config = dict(
    head_dim=64,
    intermediate_size=768,
    positions='learned+rope',
    rope_theta=67300.0,
    final_lr_fraction=0.0,
)
MLP neurons of a small language model. Each row is named by its layer, matrix (up: input weights; down: output weights) and neuron, and shows model dimensions 0-127. Each number is 50 + 10 x the weight over its row's rms, rounded and kept within 0 to 99.
Before each neuron's rows, "fires on" lists the tokens most often at its 100 highest values on Wikipedia text that the model never trained on.

fires on: " (", ",", " ", "\"", "\",", " th"
L6.up209:52 50 50 45 58 49 57 52 48 52 29 48 57 53 44 64 42 56 44 49 45 40 46 63 61 50 31 53 48 38 51 37 49 59 56 53 38 49 50 43 48 40 45 57 54 43 41 43 76 48 51 47 39 57 47 41 42 40 53 52 69 52 53 54 62 63 46 46 51 63 42 67 49 60 52 50 54 23 40 46 32 53 49 72 39 46 52 45 22 48 57 64 63 65 53 52 47 53 51 62 77 48 63 38 57 39 31 43 64 40 48 37 58 48 64 43 52 49 34 40 58 46 39 39 54 57 51 67
L6.down209:59 57 32 56 65 70 36 42 36 60 45 35 45 45 47 35 51 62 58 40 50 36 68 45 51 49 54 56 63 57 58 44 45 58 50 59 49 51 51 37 53 56 36 51 46 43 60 46 61 63 55 43 54 54 67 35 66 46 46 48 56 42 23 57 47 55 55 31 57 61 40 38 30 44 52 40 61 49 28 38 49 43 49 55 53 44 59 39 44 43 57 62 47 38 43 29 61 36 59 47 66 54 59 51 41 53 48 55 56 43 51 44 49 67 52 45 49 54 55 77 57 52 41 52 55 58 49 55

fires on: ":", " ", " of", " |", ",", "ic"
L2.up205:33 57 46 27 46 38 77 53 52 48 44 43 56 38 32 51 48 54 38 42 84 47 36 65 39 39 29 45 50 57 58 53 69 62 69 40 48 51 66 55 47 56 56 66 22 56 62 47 41 65 57 40 48 58 49 61 43 39 34 54 43 55 61 41 51 44 67 51 69 50 36 63 50 43 61 45 50 60 61 56 51 46 63 49 50 70 42 46 39 60 50 62 47 46 46 48 34 46 32 53 61 30 52 39 61 50 42 49 62 50 45 61 56 30 52 54 54 43 28 65 55 41 65 52 48 49 48 44
L2.down205:63 36 64 64 47 50 52 52 49 60 46 44 48 45 59 31 46 55 47 42 45 37 58 33 57 50 32 47 31 43 56 50 40 65 52 58 48 58 63 49 55 60 65 44 39 55 42 42 58 43 41 54 38 62 40 31 57 46 43 35 65 44 33 62 48 50 51 48 51 40 56 39 37 51 36 46 39 53 32 52 48 55 44 43 54 40 35 62 52 41 41 46 74 61 52 57 56 56 62 32 39 52 70 50 42 58 44 36 47 39 61 68 52 47 50 51 43 64 61 49 52 47 72 63 35 49 34 69

fires on: "ed", " out", "-", "r", " of", "=="
L2.up45:42 49 43 55 50 66 55 42 54 50 51 55 44 45 54 53 60 55 41 68 59 64 40 54 47 54 55 66 45 46 60 86 48 62 55 61 52 51 49 36 54 54 65 66 64 54 44 51 41 42 44 72 45 39 49 52 56 65 32 40 51 62 49 48 54 59 56 47 47 57 51 57 76 49 37 44 39 62 51 44 48 55 34 54 62 45 60 58 54 47 43 57 48 38 65 39 39 50 41 52 64 38 49 42 43 40 49 48 59 49 50 53 41 41 57 49 62 39 38 64 54 58 45 62 43 59 44 66
L2.down45:54 46 50 50 63 56 54 37 48 56 42 55 53 51 38 53 41 69 58 38 45 42 53 35 44 52 42 17 49 41 64 37 30 35 31 61 36 44 67 69 46 57 52 38 50 48 51 45 60 55 47 45 55 64 41 41 57 55 49 55 44 43 44 46 34 22 40 38 59 61 41 39 64 43 57 68 60 44 65 41 64 56 65 70 51 49 49 38 66 51 73 66 53 39 45 48 66 46 41 32 50 54 55 56 42 44 51 56 52 50 57 46 58 61 46 60 57 68 46 33 58 50 51 42 50 52 47 32

fires on: " after", " of", " ", " After", "ed"
L2.up217:44 58 53 67 42 52 36 49 62 49 58 49 51 53 46 47 37 55 49 73 68 57 47 38 58 54 44 55 43 54 59 52 56 39 33 47 52 60 55 40 60 36 58 38 58 48 42 58 61 35 61 46 53 50 37 56 51 38 42 43 39 68 39 51 55 68 38 37 34 62 48 45 57 64 43 65 61 56 29 47 41 59 43 55 48 51 57 56 65 62 44 44 62 32 49 35 41 38 61 46 34 60 52 44 58 47 63 61 67 52 64 56 57 49 53 52 62 57 39 47 30 45 59 50 52 64 61 62
L2.down217:53 40 54 54 39 55 40 41 48 42 71 67 56 55 28 52 27 41 52 61 41 62 54 49 51 42 60 62 57 57 33 55 55 56 48 48 61 29 73 24 62 54 48 53 55 66 44 77 70 65 57 64 39 47 37 51 43 45 64 45 51 67 40 43 49 45 42 44 40 40 51 46 54 53 55 36 49 69 45 54 47 50 40 65 41 43 61 66 69 42 65 52 43 48 41 57 58 55 59 48 57 60 57 36 48 43 46 59 55 51 48 62 53 55 54 52 41 68 50 51 52 56 35 44 59 40 45 41

fires on: "ed", " Succeeded", "r", "ated", "s"
L2.up757:47 61 59 45 45 61 54 51 44 61 60 37 45 51 54 48 42 56 39 39 51 50 43 49 60 51 47 35 58 39 52 44 37 72 39 49 54 56 45 51 58 34 53 63 55 67 46 39 54 42 55 50 56 56 39 58 44 26 34 35 54 65 50 54 57 53 54 59 31 46 50 46 39 46 54 58 57 77 27 44 64 47 39 56 43 50 49 61 51 65 58 48 49 54 74 56 41 46 39 56 57 44 54 12 50 57 58 48 47 31 39 58 46 49 50 51 54 50 72 52 42 40 44 47 47 68 55 41
L2.down757:61 55 53 52 45 51 52 56 43 53 38 45 34 63 33 47 59 55 43 52 39 57 44 71 41 42 39 36 34 42 59 59 53 39 62 50 62 63 42 53 46 48 56 48 37 42 50 67 45 66 51 56 38 46 47 45 54 61 49 35 61 50 36 54 52 36 53 42 57 49 50 47 58 31 35 46 49 42 71 44 65 41 53 78 54 51 47 42 48 41 59 56 50 30 66 53 46 59 50 45 60 54 57 54 49 36 45 61 56 50 48 51 49 49 64 63 26 59 31 58 62 55 50 50 64 40 38 46

fires on: " |", " well", " not", "ot", "ult"
L5.up532:63 69 42 49 55 58 33 49 48 49 63 60 35 38 62 45 54 60 49 58 51 44 40 37 43 37 28 56 55 48 44 45 60 32 61 41 63 44 49 64 60 48 39 47 40 56 56 66 55 44 37 64 39 56 50 50 57 43 32 44 46 39 65 52 60 72 58 28 44 52 46 44 59 55 48 43 40 42 64 52 52 42 68 45 48 49 35 58 70 60 40 53 62 59 45 67 50 26 56 38 40 33 67 58 58 37 49 40 53 52 44 57 60 66 59 56 57 43 51 32 40 49 40 50 34 41 55 42
L5.down532:50 51 61 56 57 48 38 57 48 50 59 36 49 48 54 46 58 60 44 56 63 51 64 61 47 44 55 63 53 42 54 45 62 40 52 38 51 54 47 39 51 50 58 46 71 69 50 50 37 36 55 70 56 43 57 31 48 47 63 54 50 45 71 45 62 48 32 62 38 48 58 54 36 41 52 44 44 72 51 28 53 29 60 46 42 56 52 48 43 65 30 38 34 53 60 68 44 47 59 37 43 64 48 30 37 41 65 67 29 47 50 57 60 67 38 60 49 56 49 52 54 43 51 55 44 47 42 66

fires on: " ", "=", "hen"
L2.up456:59 32 57 37 51 49 38 62 67 64 34 47 52 36 40 50 50 45 51 55 76 61 48 43 56 82 39 56 46 42 50 58 47 41 49 59 56 55 64 50 64 43 45 48 67 27 42 42 29 50 59 58 43 51 46 38 48 43 36 53 58 43 63 26 54 47 62 59 46 70 52 47 53 57 62 61 47 42 57 45 53 48 42 60 37 49 43 46 36 36 39 55 36 39 46 69 46 51 39 52 49 44 39 44 42 47 48 50 64 55 39 55 45 69 58 53 44 54 56 48 57 76 46 47 45 26 37 51
L2.down456:33 43 43 52 49 53 59 48 29 50 59 50 54 45 54 40 56 51 53 58 44 44 35 49 61 47 51 56 47 54 42 31 42 43 56 34 39 43 33 54 42 47 56 50 59 53 47 46 70 31 48 45 53 45 64 51 44 61 57 34 33 57 35 52 48 44 63 59 48 50 47 65 44 60 44 44 62 55 70 36 65 63 54 42 45 67 39 62 59 38 47 57 64 60 71 34 37 56 50 36 52 42 65 60 52 73 55 57 47 43 51 58 49 49 37 71 59 51 42 44 55 41 56 58 38 59 45 44

fires on: " T", " S"
L6.up337:49 47 37 70 66 48 74 44 65 51 44 39 47 49 44 59 52 34 47 58 61 56 57 51 42 48 46 32 52 44 38 52 54 43 41 76 46 52 48 44 54 54 62 47 30 63 52 50 52 58 66 33 54 59 44 39 28 44 51 38 58 52 48 48 44 68 44 34 51 45 65 58 45 58 61 49 61 50 53 38 53 31 63 53 53 44 40 48 39 48 65 64 39 57 41 47 67 43 61 51 57 64 39 51 40 54 45 56 62 56 50 65 60 35 48 56 43 40 40 52 59 46 49 44 39 35 55 46
L6.down337:57 49 38 42 69 32 44 36 34 50 59 70 56 30 55 46 52 49 42 54 50 50 60 51 38 39 67 44 40 47 42 66 54 62 59 39 37 43 53 67 47 61 62 59 52 43 54 38 47 39 36 76 51 42 51 50 52 38 57 52 50 57 55 47 51 63 58 60 42 55 38 55 49 45 69 49 41 63 67 71 53 42 49 41 54 49 39 47 46 49 67 56 45 42 49 48 43 35 69 43 52 58 37 37 39 58 49 23 69 46 50 67 48 52 37 44 47 37 39 43 20 62 58 61 36 39 37 47

fires on: "h", "an", "u", " h", "sh", " Sh"
L5.up46:51 52 47 55 33 55 50 48 52 52 42 54 52 47 29 68 54 39 59 46 64 29 55 54 50 60 57 37 47 64 44 39 41 48 68 27 58 69 46 57 50 45 43 73 64 47 41 44 50 50 55 58 48 50 74 25 69 41 49 50 38 54 52 49 39 41 53 56 50 32 61 47 35 47 66 57 53 30 56 61 26 31 57 63 45 57 52 53 55 44 47 45 49 46 61 40 22 47 48 52 32 54 55 45 52 53 48 56 68 46 48 58 46 52 52 69 57 51 61 56 50 30 54 49 55 55 50 44
L5.down46:37 40 64 48 48 37 53 39 58 65 46 51 37 61 62 43 42 46 49 41 35 51 76 66 51 45 69 52 41 56 47 49 52 60 50 54 56 66 34 52 41 62 52 52 11 46 53 55 59 48 50 45 46 48 38 54 52 51 42 35 56 66 49 41 42 64 43 56 28 33 52 45 40 43 31 56 56 49 52 54 56 47 65 50 50 72 49 53 51 62 55 52 58 39 45 27 43 48 32 38 56 56 59 30 47 54 59 47 35 43 57 49 34 43 61 44 52 53 50 63 57 51 56 54 46 46 34 50

fires on: "ee", "0", "al", "c", "ric", "l"
L2.up601:59 47 60 43 55 60 35 33 51 45 36 58 55 40 41 43 72 48 52 30 40 57 64 62 73 45 24 43 35 49 74 60 49 50 41 49 53 43 53 57 46 64 73 50 65 49 54 49 53 63 58 64 40 45 42 44 68 53 50 49 57 47 54 42 52 39 53 67 33 43 64 63 68 48 49 40 59 62 60 36 62 41 62 43 54 38 47 49 58 41 36 58 62 56 63 48 54 57 66 51 34 54 48 48 39 64 42 49 41 37 48 47 57 44 56 56 61 47 66 60 49 45 44 56 50 44 53 40
L2.down601:54 58 58 47 57 54 45 59 53 62 51 57 49 50 46 35 41 50 50 61 65 37 50 35 13 54 61 42 54 45 47 38 45 48 47 50 50 58 43 58 59 33 33 33 61 40 54 42 37 55 47 61 54 46 55 62 55 63 47 45 49 35 49 57 56 39 48 59 42 63 46 47 50 72 51 58 56 42 34 67 45 51 44 44 59 51 42 51 39 61 59 44 51 30 38 32 46 50 53 56 67 51 62 53 52 47 63 45 52 56 47 47 48 46 58 49 56 61 30 56 53 71 34 37 55 42 75 44

fires on: " and", ".", ",", "p"
L5.up17:39 54 34 54 47 60 56 50 37 46 49 58 18 48 49 57 59 42 73 45 45 58 49 47 55 40 57 54 57 58 28 38 46 38 60 56 68 48 56 39 46 36 40 59 48 56 53 54 59 63 46 37 56 65 65 45 48 37 40 72 40 56 54 50 48 60 41 68 48 40 39 37 55 58 43 46 45 47 46 55 62 38 40 48 46 47 49 44 48 60 44 54 61 48 50 64 54 45 42 65 52 57 58 50 40 38 37 56 47 47 66 50 46 38 49 57 47 42 51 40 43 64 51 68 64 45 55 55
L5.down17:57 33 61 42 53 42 58 51 58 52 43 72 34 59 37 23 61 47 62 47 43 40 51 60 49 55 49 33 42 46 72 40 55 28 49 58 53 46 42 60 54 44 54 44 64 50 47 53 53 41 53 39 47 45 40 64 53 41 64 52 38 63 51 44 60 44 60 40 61 49 42 57 49 54 49 54 42 51 51 41 52 47 59 64 37 56 55 55 64 50 46 46 59 43 40 58 49 56 57 44 66 52 45 55 40 51 58 52 47 43 60 41 44 59 32 49 58 53 52 35 48 22 69 46 26 39 67 51

fires on: " and", " or"
L2.up530:53 47 42 48 53 43 46 49 53 54 44 62 53 42 68 44 70 65 56 33 55 54 65 73 43 51 33 59 40 45 36 67 35 34 47 38 47 57 47 34 66 49 42 62 52 50 49 74 47 36 47 54 57 58 50 55 44 61 58 46 60 55 49 69 33 61 59 49 53 52 47 44 50 40 63 74 54 50 32 42 49 54 45 56 34 53 47 50 38 67 46 45 47 58 59 47 52 53 41 40 64 46 50 59 48 47 40 71 53 60 35 39 58 49 51 57 47 47 66 54 45 32 50 42 44 63 61 38
L2.down530:60 48 57 41 48 41 47 36 47 54 50 31 54 48 30 51 63 33 73 63 52 52 42 67 54 35 61 36 52 56 43 53 67 43 57 42 71 56 65 44 77 50 56 58 47 51 64 58 55 39 58 45 34 40 45 48 27 30 56 62 41 60 63 39 53 63 25 52 43 56 45 35 59 50 38 50 42 46 61 51 52 38 50 45 47 56 47 61 61 50 50 47 48 42 51 57 60 38 52 37 68 55 57 57 42 43 58 42 43 53 62 47 45 38 32 69 56 51 59 35 57 57 49 58 48 38 76 58

fires on: " |", ".", ":", ";", ","
L2.up573:78 31 51 42 63 54 66 51 50 41 42 66 39 32 51 50 60 44 46 38 41 53 59 34 53 48 59 49 43 48 47 55 47 63 53 35 48 61 45 64 45 61 55 67 35 48 41 41 58 28 52 52 52 43 48 33 61 44 62 65 39 50 65 61 49 51 53 46 57 52 47 43 50 45 43 26 17 45 46 51 57 50 42 50 44 43 64 61 48 38 59 46 67 50 39 51 55 50 41 55 64 34 70 32 44 45 54 50 77 47 49 35 40 58 50 63 40 52 47 46 46 46 35 60 48 58 47 69
L2.down573:53 67 45 51 56 73 49 64 36 82 73 55 58 48 35 60 57 50 61 76 43 54 53 46 49 47 50 49 38 35 63 46 60 42 39 48 59 59 68 53 38 63 47 58 40 56 44 53 56 44 62 48 64 54 51 62 44 33 50 38 61 35 31 48 47 73 50 43 45 43 58 58 42 56 46 40 65 64 53 55 33 35 53 34 53 56 41 56 52 72 25 51 56 61 50 52 39 54 44 52 54 40 44 45 42 53 46 46 39 54 55 48 48 46 44 50 48 78 49 57 46 41 55 39 50 51 64 30

fires on: "0", "20"
L2.up510:40 35 50 50 46 52 43 41 54 44 49 52 56 61 46 58 49 69 49 58 49 46 59 45 56 52 54 35 33 47 51 58 60 48 49 52 52 69 36 45 52 51 46 41 51 46 52 50 46 70 54 56 51 48 35 41 32 44 55 77 53 52 32 32 48 47 50 44 58 60 38 28 49 61 52 47 63 26 44 42 49 43 59 36 41 49 47 60 55 33 46 59 41 44 61 52 37 55 55 69 55 46 70 50 48 51 67 30 58 52 57 61 29 60 41 43 50 35 57 55 40 40 65 39 32 73 57 41
L2.down510:30 73 53 45 42 48 53 55 55 42 55 59 29 51 40 33 47 45 32 51 55 47 48 50 49 53 54 64 44 59 63 46 62 46 42 48 45 53 42 51 63 42 28 44 47 51 61 30 52 56 65 66 52 56 39 53 43 65 32 24 45 42 55 43 56 68 56 48 55 45 58 46 39 59 59 56 50 64 42 59 67 50 55 54 46 61 42 50 40 58 50 68 67 55 54 66 35 55 55 39 44 68 47 38 67 50 55 53 55 52 58 41 73 54 57 46 36 64 36 46 45 48 53 44 57 53 63 41

fires on: " |", " and", " was", ";", " as", ","
L6.up626:69 48 51 59 51 51 55 68 54 39 52 48 57 46 40 28 55 74 59 55 46 51 52 56 43 49 46 50 65 40 42 38 55 35 56 61 59 62 56 59 34 55 50 40 56 48 46 43 66 53 49 57 72 46 43 38 60 53 60 34 45 36 45 53 26 63 47 37 58 54 45 42 50 57 61 53 35 39 63 56 42 45 53 72 48 42 60 32 43 60 56 48 48 37 57 42 70 62 52 42 47 32 55 36 57 51 61 59 70 48 46 42 57 64 51 34 53 51 59 52 70 49 59 35 63 32 60 43
L6.down626:41 51 47 45 35 47 45 50 53 59 54 59 31 56 54 66 29 44 49 31 57 55 52 44 33 53 56 58 33 39 61 46 49 41 44 59 74 43 64 49 49 49 44 49 47 64 43 52 52 44 59 54 47 59 30 34 46 50 46 57 37 62 59 53 70 33 39 62 54 43 52 48 41 52 57 52 51 65 43 39 49 51 55 19 43 45 56 57 79 47 31 49 44 55 46 33 55 46 48 49 47 60 43 61 62 51 51 70 39 63 53 53 52 60 47 42 46 60 68 48 47 45 59 55 52 65 56 58

fires on: " and"
L5.up405:71 61 46 37 58 51 46 59 45 40 55 52 50 52 47 40 52 70 62 53 55 34 43 50 44 56 50 48 53 46 48 47 64 42 47 53 49 65 47 61 46 57 48 42 28 53 59 48 55 44 47 73 50 48 53 32 41 45 73 60 43 47 44 51 52 60 71 49 51 44 51 61 40 22 60 57 71 39 43 43 64 44 49 47 70 61 35 63 45 36 65 46 61 46 46 40 50 45 46 46 59 47 42 36 54 45 27 54 48 48 59 58 53 38 45 46 32 36 49 40 45 49 42 63 40 54 69 56
L5.down405:26 45 41 36 36 39 67 37 60 49 48 61 46 60 37 48 52 39 53 42 50 52 41 31 51 50 55 44 51 54 48 51 54 49 33 38 41 51 48 36 57 55 63 46 63 59 34 41 52 54 45 23 48 49 43 59 39 58 30 52 42 70 65 39 57 55 38 50 55 44 47 43 55 67 56 54 41 71 54 43 35 48 49 51 36 68 45 49 69 43 39 49 57 51 43 55 72 28 46 44 60 59 51 68 41 32 54 62 50 46 33 30 49 46 56 60 66 58 57 54 57 43 52 62 49 39 63 37

fires on: "|", " and", " |", " |\n", "10"
L5.up306:64 44 45 49 42 39 44 47 60 48 45 51 67 60 44 59 60 69 53 57 30 54 40 54 51 36 33 55 49 51 37 55 42 28 57 36 67 39 49 58 53 48 59 55 58 36 38 66 51 56 49 55 53 27 53 46 64 42 64 74 51 54 58 48 42 36 36 40 69 45 73 50 53 47 46 62 53 49 36 49 52 49 37 44 55 42 54 60 48 47 52 54 41 36 59 54 39 50 31 39 53 45 51 63 58 39 50 53 44 57 51 52 62 67 53 57 30 63 58 33 52 35 37 55 53 58 54 58
L5.down306:51 38 50 74 43 60 40 46 54 52 57 46 44 56 60 49 46 35 36 46 62 55 42 50 51 54 74 50 47 48 43 45 63 51 55 44 66 59 45 36 38 74 46 28 67 61 57 62 46 41 45 56 57 64 42 62 55 48 51 43 45 58 69 47 35 65 52 25 56 45 41 43 43 44 58 59 43 60 39 50 39 61 50 41 44 48 43 40 67 60 55 29 42 62 36 67 54 58 58 47 50 50 45 71 51 38 52 68 43 53 46 48 46 47 58 52 43 68 72 52 44 46 37 43 42 45 62 42

fires on: " first", "-", "vent", "ide"
L2.up615:57 59 45 45 48 41 50 41 46 58 63 56 54 68 47 43 39 70 66 29 56 38 44 53 48 47 56 62 53 59 34 38 59 46 55 39 56 57 39 51 51 52 41 46 55 33 33 41 49 79 53 46 56 66 67 41 51 25 45 36 63 38 48 53 37 43 49 50 45 55 53 52 64 50 57 45 46 37 48 60 66 49 37 42 53 24 45 48 50 54 48 64 61 46 46 34 45 60 48 57 42 36 43 69 60 57 42 62 59 47 65 47 53 58 58 64 50 50 57 40 55 47 56 68 49 49 44 50
L2.down615:45 40 51 44 61 57 32 64 56 54 56 59 68 46 59 55 65 44 60 59 37 55 52 57 55 41 51 44 60 28 64 43 50 37 45 53 38 53 60 63 31 64 62 58 41 56 41 33 56 38 52 57 56 47 48 54 57 56 54 56 58 29 47 54 51 60 57 49 74 43 54 55 37 63 61 51 40 41 41 48 32 34 64 56 62 42 51 62 52 54 59 50 36 42 41 67 58 62 33 47 53 34 55 41 37 42 57 37 53 59 58 33 35 30 49 50 56 52 39 50 56 40 33 62 50 56 57 21

fires on: " ", " of", ",", " in", ";"
L2.up498:60 33 56 45 46 47 73 58 52 58 38 45 47 60 64 29 44 34 59 49 48 37 57 31 47 33 43 59 48 50 49 38 43 51 68 47 44 55 47 68 54 43 43 35 63 31 68 55 59 47 45 57 47 68 59 59 48 47 60 47 61 55 36 58 54 67 37 52 48 35 67 59 76 53 48 44 48 65 58 47 53 40 58 46 45 53 44 44 57 59 57 57 53 52 49 50 47 43 31 57 39 44 50 53 53 41 44 54 57 48 31 62 58 46 66 66 56 50 62 63 35 61 63 52 63 46 63 38
L2.down498:53 36 61 40 49 53 54 39 67 50 48 51 39 64 55 37 32 47 46 58 33 43 42 49 53 50 44 56 58 52 45 51 34 39 51 55 52 36 63 55 64 45 55 46 63 44 61 65 71 43 39 52 35 38 48 48 65 52 53 49 36 56 40 54 30 61 43 45 59 49 56 55 56 49 54 50 59 65 43 37 43 43 55 52 36 36 46 47 44 40 43 48 67 62 54 47 34 60 70 56 51 39 54 47 41 48 64 48 43 45 53 70 46 39 52 67 44 63 50 58 64 61 59 59 62 45 43 46

fires on: " no", " the", "our", "at", " a", "ep"
L5.up298:44 70 58 50 55 47 51 41 60 41 41 54 28 50 23 58 56 35 47 56 55 38 40 59 63 32 37 43 61 56 67 36 43 60 73 51 66 54 51 56 51 56 64 39 48 73 42 41 60 40 40 30 48 52 41 61 58 49 55 68 61 56 34 41 44 50 53 46 44 61 58 46 44 40 53 21 48 55 49 48 40 46 55 54 49 70 68 51 61 49 52 64 63 35 40 47 36 52 54 48 36 56 52 44 45 37 54 40 53 30 66 43 36 58 60 49 61 43 59 43 53 48 44 54 45 50 48 42
L5.down298:63 72 65 34 43 68 37 37 51 53 53 53 52 40 58 55 57 41 54 33 42 50 34 49 50 32 49 45 44 65 56 53 45 47 52 39 39 60 58 57 57 46 45 46 57 61 62 53 41 53 42 35 71 62 55 61 66 69 45 41 62 53 44 34 45 50 47 42 46 44 62 62 52 53 39 38 44 57 54 61 45 52 56 44 63 60 59 56 55 47 64 58 29 58 43 40 44 46 48 66 49 57 45 39 40 38 61 53 32 52 47 59 45 61 55 58 58 48 56 36 58 58 66 51 42 61 61 43

fires on: " P", " S", "m", " L", "V", " T"
L5.up389:58 53 56 51 50 49 49 42 71 51 49 50 39 53 32 69 44 61 37 49 43 46 59 59 52 38 48 43 61 39 32 41 56 47 47 60 41 48 63 68 54 52 48 32 60 72 52 55 60 40 52 59 55 43 49 52 44 34 61 45 51 26 44 46 65 54 49 40 47 32 55 61 35 48 61 49 49 31 37 59 38 51 48 40 57 46 32 52 42 53 43 46 59 58 53 69 60 40 53 58 54 62 75 29 59 62 62 43 68 65 65 59 43 54 50 53 52 66 25 42 46 37 45 56 50 57 59 43
L5.down389:63 40 33 39 44 56 37 56 41 54 56 43 46 61 51 45 61 62 57 45 58 48 64 50 28 54 58 49 37 59 45 45 38 51 51 60 54 57 49 48 50 57 50 47 47 52 46 62 43 37 57 44 47 49 55 39 44 41 52 24 46 74 42 37 47 47 43 53 55 48 42 46 49 43 64 56 49 58 51 59 49 56 50 65 60 62 45 44 36 57 45 42 47 31 49 54 66 54 60 51 56 45 42 59 32 53 65 55 53 52 51 55 51 45 57 26 52 51 09 49 22 71 45 67 51 40 46 46

fires on: " A", " of", " a", " for", ":", " the"
L6.up569:31 40 86 37 70 47 48 50 47 59 29 56 44 34 56 51 50 47 67 39 51 54 35 61 55 60 56 40 48 62 57 53 56 50 65 39 48 53 38 58 57 58 43 44 44 63 53 55 53 60 51 53 72 47 42 66 54 44 29 39 34 46 47 38 44 45 52 56 45 44 39 42 60 42 43 48 43 48 49 51 50 32 55 46 62 52 61 53 48 43 46 56 53 36 58 55 57 47 30 62 29 63 60 52 59 42 47 51 41 45 52 42 64 50 47 44 63 44 51 51 60 41 54 52 38 70 54 52
L6.down569:58 53 55 44 39 39 39 50 55 48 39 53 48 40 55 57 49 64 51 37 40 60 55 75 56 46 40 40 55 54 53 60 40 21 39 45 39 63 42 55 52 35 62 57 41 46 56 26 54 43 40 42 37 65 42 63 43 48 58 53 66 52 44 38 53 32 75 46 48 37 44 48 51 53 57 34 56 61 60 38 48 42 54 44 44 38 69 63 57 44 70 51 44 48 37 59 48 55 57 47 50 67 50 43 43 51 41 78 51 32 48 48 39 58 46 56 64 65 49 47 64 35 74 54 57 45 50 49

fires on: " ", "it"
L5.up752:80 50 58 52 44 59 40 39 61 51 42 47 56 45 53 42 40 58 54 49 63 70 38 50 56 40 45 49 53 43 63 58 57 40 66 53 41 48 53 50 54 66 51 69 54 44 40 55 39 46 53 37 37 46 52 47 48 39 39 49 55 58 59 37 56 41 47 53 45 54 59 36 65 43 65 43 57 50 48 54 52 50 60 44 52 53 37 47 57 45 46 61 47 47 59 49 66 44 64 58 24 53 57 56 30 47 55 68 29 52 26 59 45 46 48 55 37 53 50 24 53 49 55 64 31 58 48 43
L5.down752:24 46 62 41 51 45 55 52 33 50 67 29 50 35 46 48 49 67 66 28 59 47 53 48 59 60 41 47 41 71 46 45 37 52 38 60 50 63 48 48 47 50 52 46 63 42 43 52 70 38 52 30 43 31 68 53 50 60 46 44 49 52 38 70 28 51 49 60 57 63 47 67 34 53 34 62 44 52 51 44 49 60 49 56 38 41 47 50 63 48 41 46 59 51 60 46 44 60 58 54 50 65 43 54 59 52 62 41 55 50 46 53 41 57 39 57 59 53 59 56 66 52 41 54 50 62 55 43

fires on: " ", " (", ".", " a", " September"
L5.up738:49 48 43 70 52 51 35 35 42 46 58 55 46 55 45 46 35 51 64 66 49 62 56 46 72 51 54 50 56 53 34 68 47 59 47 45 36 45 39 63 56 71 40 59 54 36 52 47 59 53 60 49 62 57 51 56 51 60 57 65 53 59 52 43 49 51 65 46 58 71 57 46 28 45 59 56 43 49 54 51 46 53 62 44 48 57 45 61 40 54 53 51 51 37 43 59 41 57 57 33 40 23 44 55 45 45 49 59 49 49 40 45 41 46 72 55 62 49 41 27 45 46 47 35 50 52 44 50
L5.down738:58 55 55 41 52 76 52 47 48 51 55 45 40 56 51 61 46 45 53 51 36 42 45 61 43 44 63 49 74 53 44 38 54 47 36 70 42 38 45 46 51 51 52 45 56 44 55 31 44 64 54 46 42 51 68 60 52 46 52 53 48 44 47 49 56 43 44 47 70 39 49 40 51 59 36 53 61 56 39 69 45 68 51 58 49 25 45 42 56 34 48 59 28 41 44 34 46 44 49 70 73 58 62 42 44 46 38 63 42 56 36 50 61 24 34 43 32 38 68 56 46 31 58 64 46 54 58 53

fires on: "\n\n", ")\n\n", "==", " its", " |\n\n"
L2.up347:40 51 50 50 62 44 39 56 48 34 35 67 44 54 51 46 68 53 40 50 45 48 63 48 59 45 60 48 46 63 34 62 58 47 59 41 57 58 55 58 58 51 41 43 50 25 47 44 49 48 60 34 50 55 49 58 39 65 48 58 70 45 57 61 60 56 29 44 52 46 39 56 42 37 47 41 72 55 55 64 46 53 48 45 33 67 47 79 47 38 47 54 44 44 59 53 38 54 53 59 50 50 46 36 44 46 62 59 44 52 58 47 57 64 55 47 34 51 62 52 60 39 48 35 21 48 44 36
L2.down347:60 52 50 46 38 50 54 42 60 45 44 25 36 54 59 52 39 51 47 43 49 48 46 59 43 52 48 49 31 59 60 51 43 55 38 33 53 55 47 45 59 45 53 42 40 73 60 41 49 64 57 49 45 54 51 44 54 56 52 44 47 59 58 44 46 49 67 49 44 51 64 37 53 51 46 50 46 50 50 52 49 63 63 53 52 59 56 44 66 43 52 68 51 39 40 55 59 54 75 13 44 43 54 57 44 51 37 63 59 36 61 47 48 60 54 43 47 40 60 39 37 54 55 55 32 61 52 53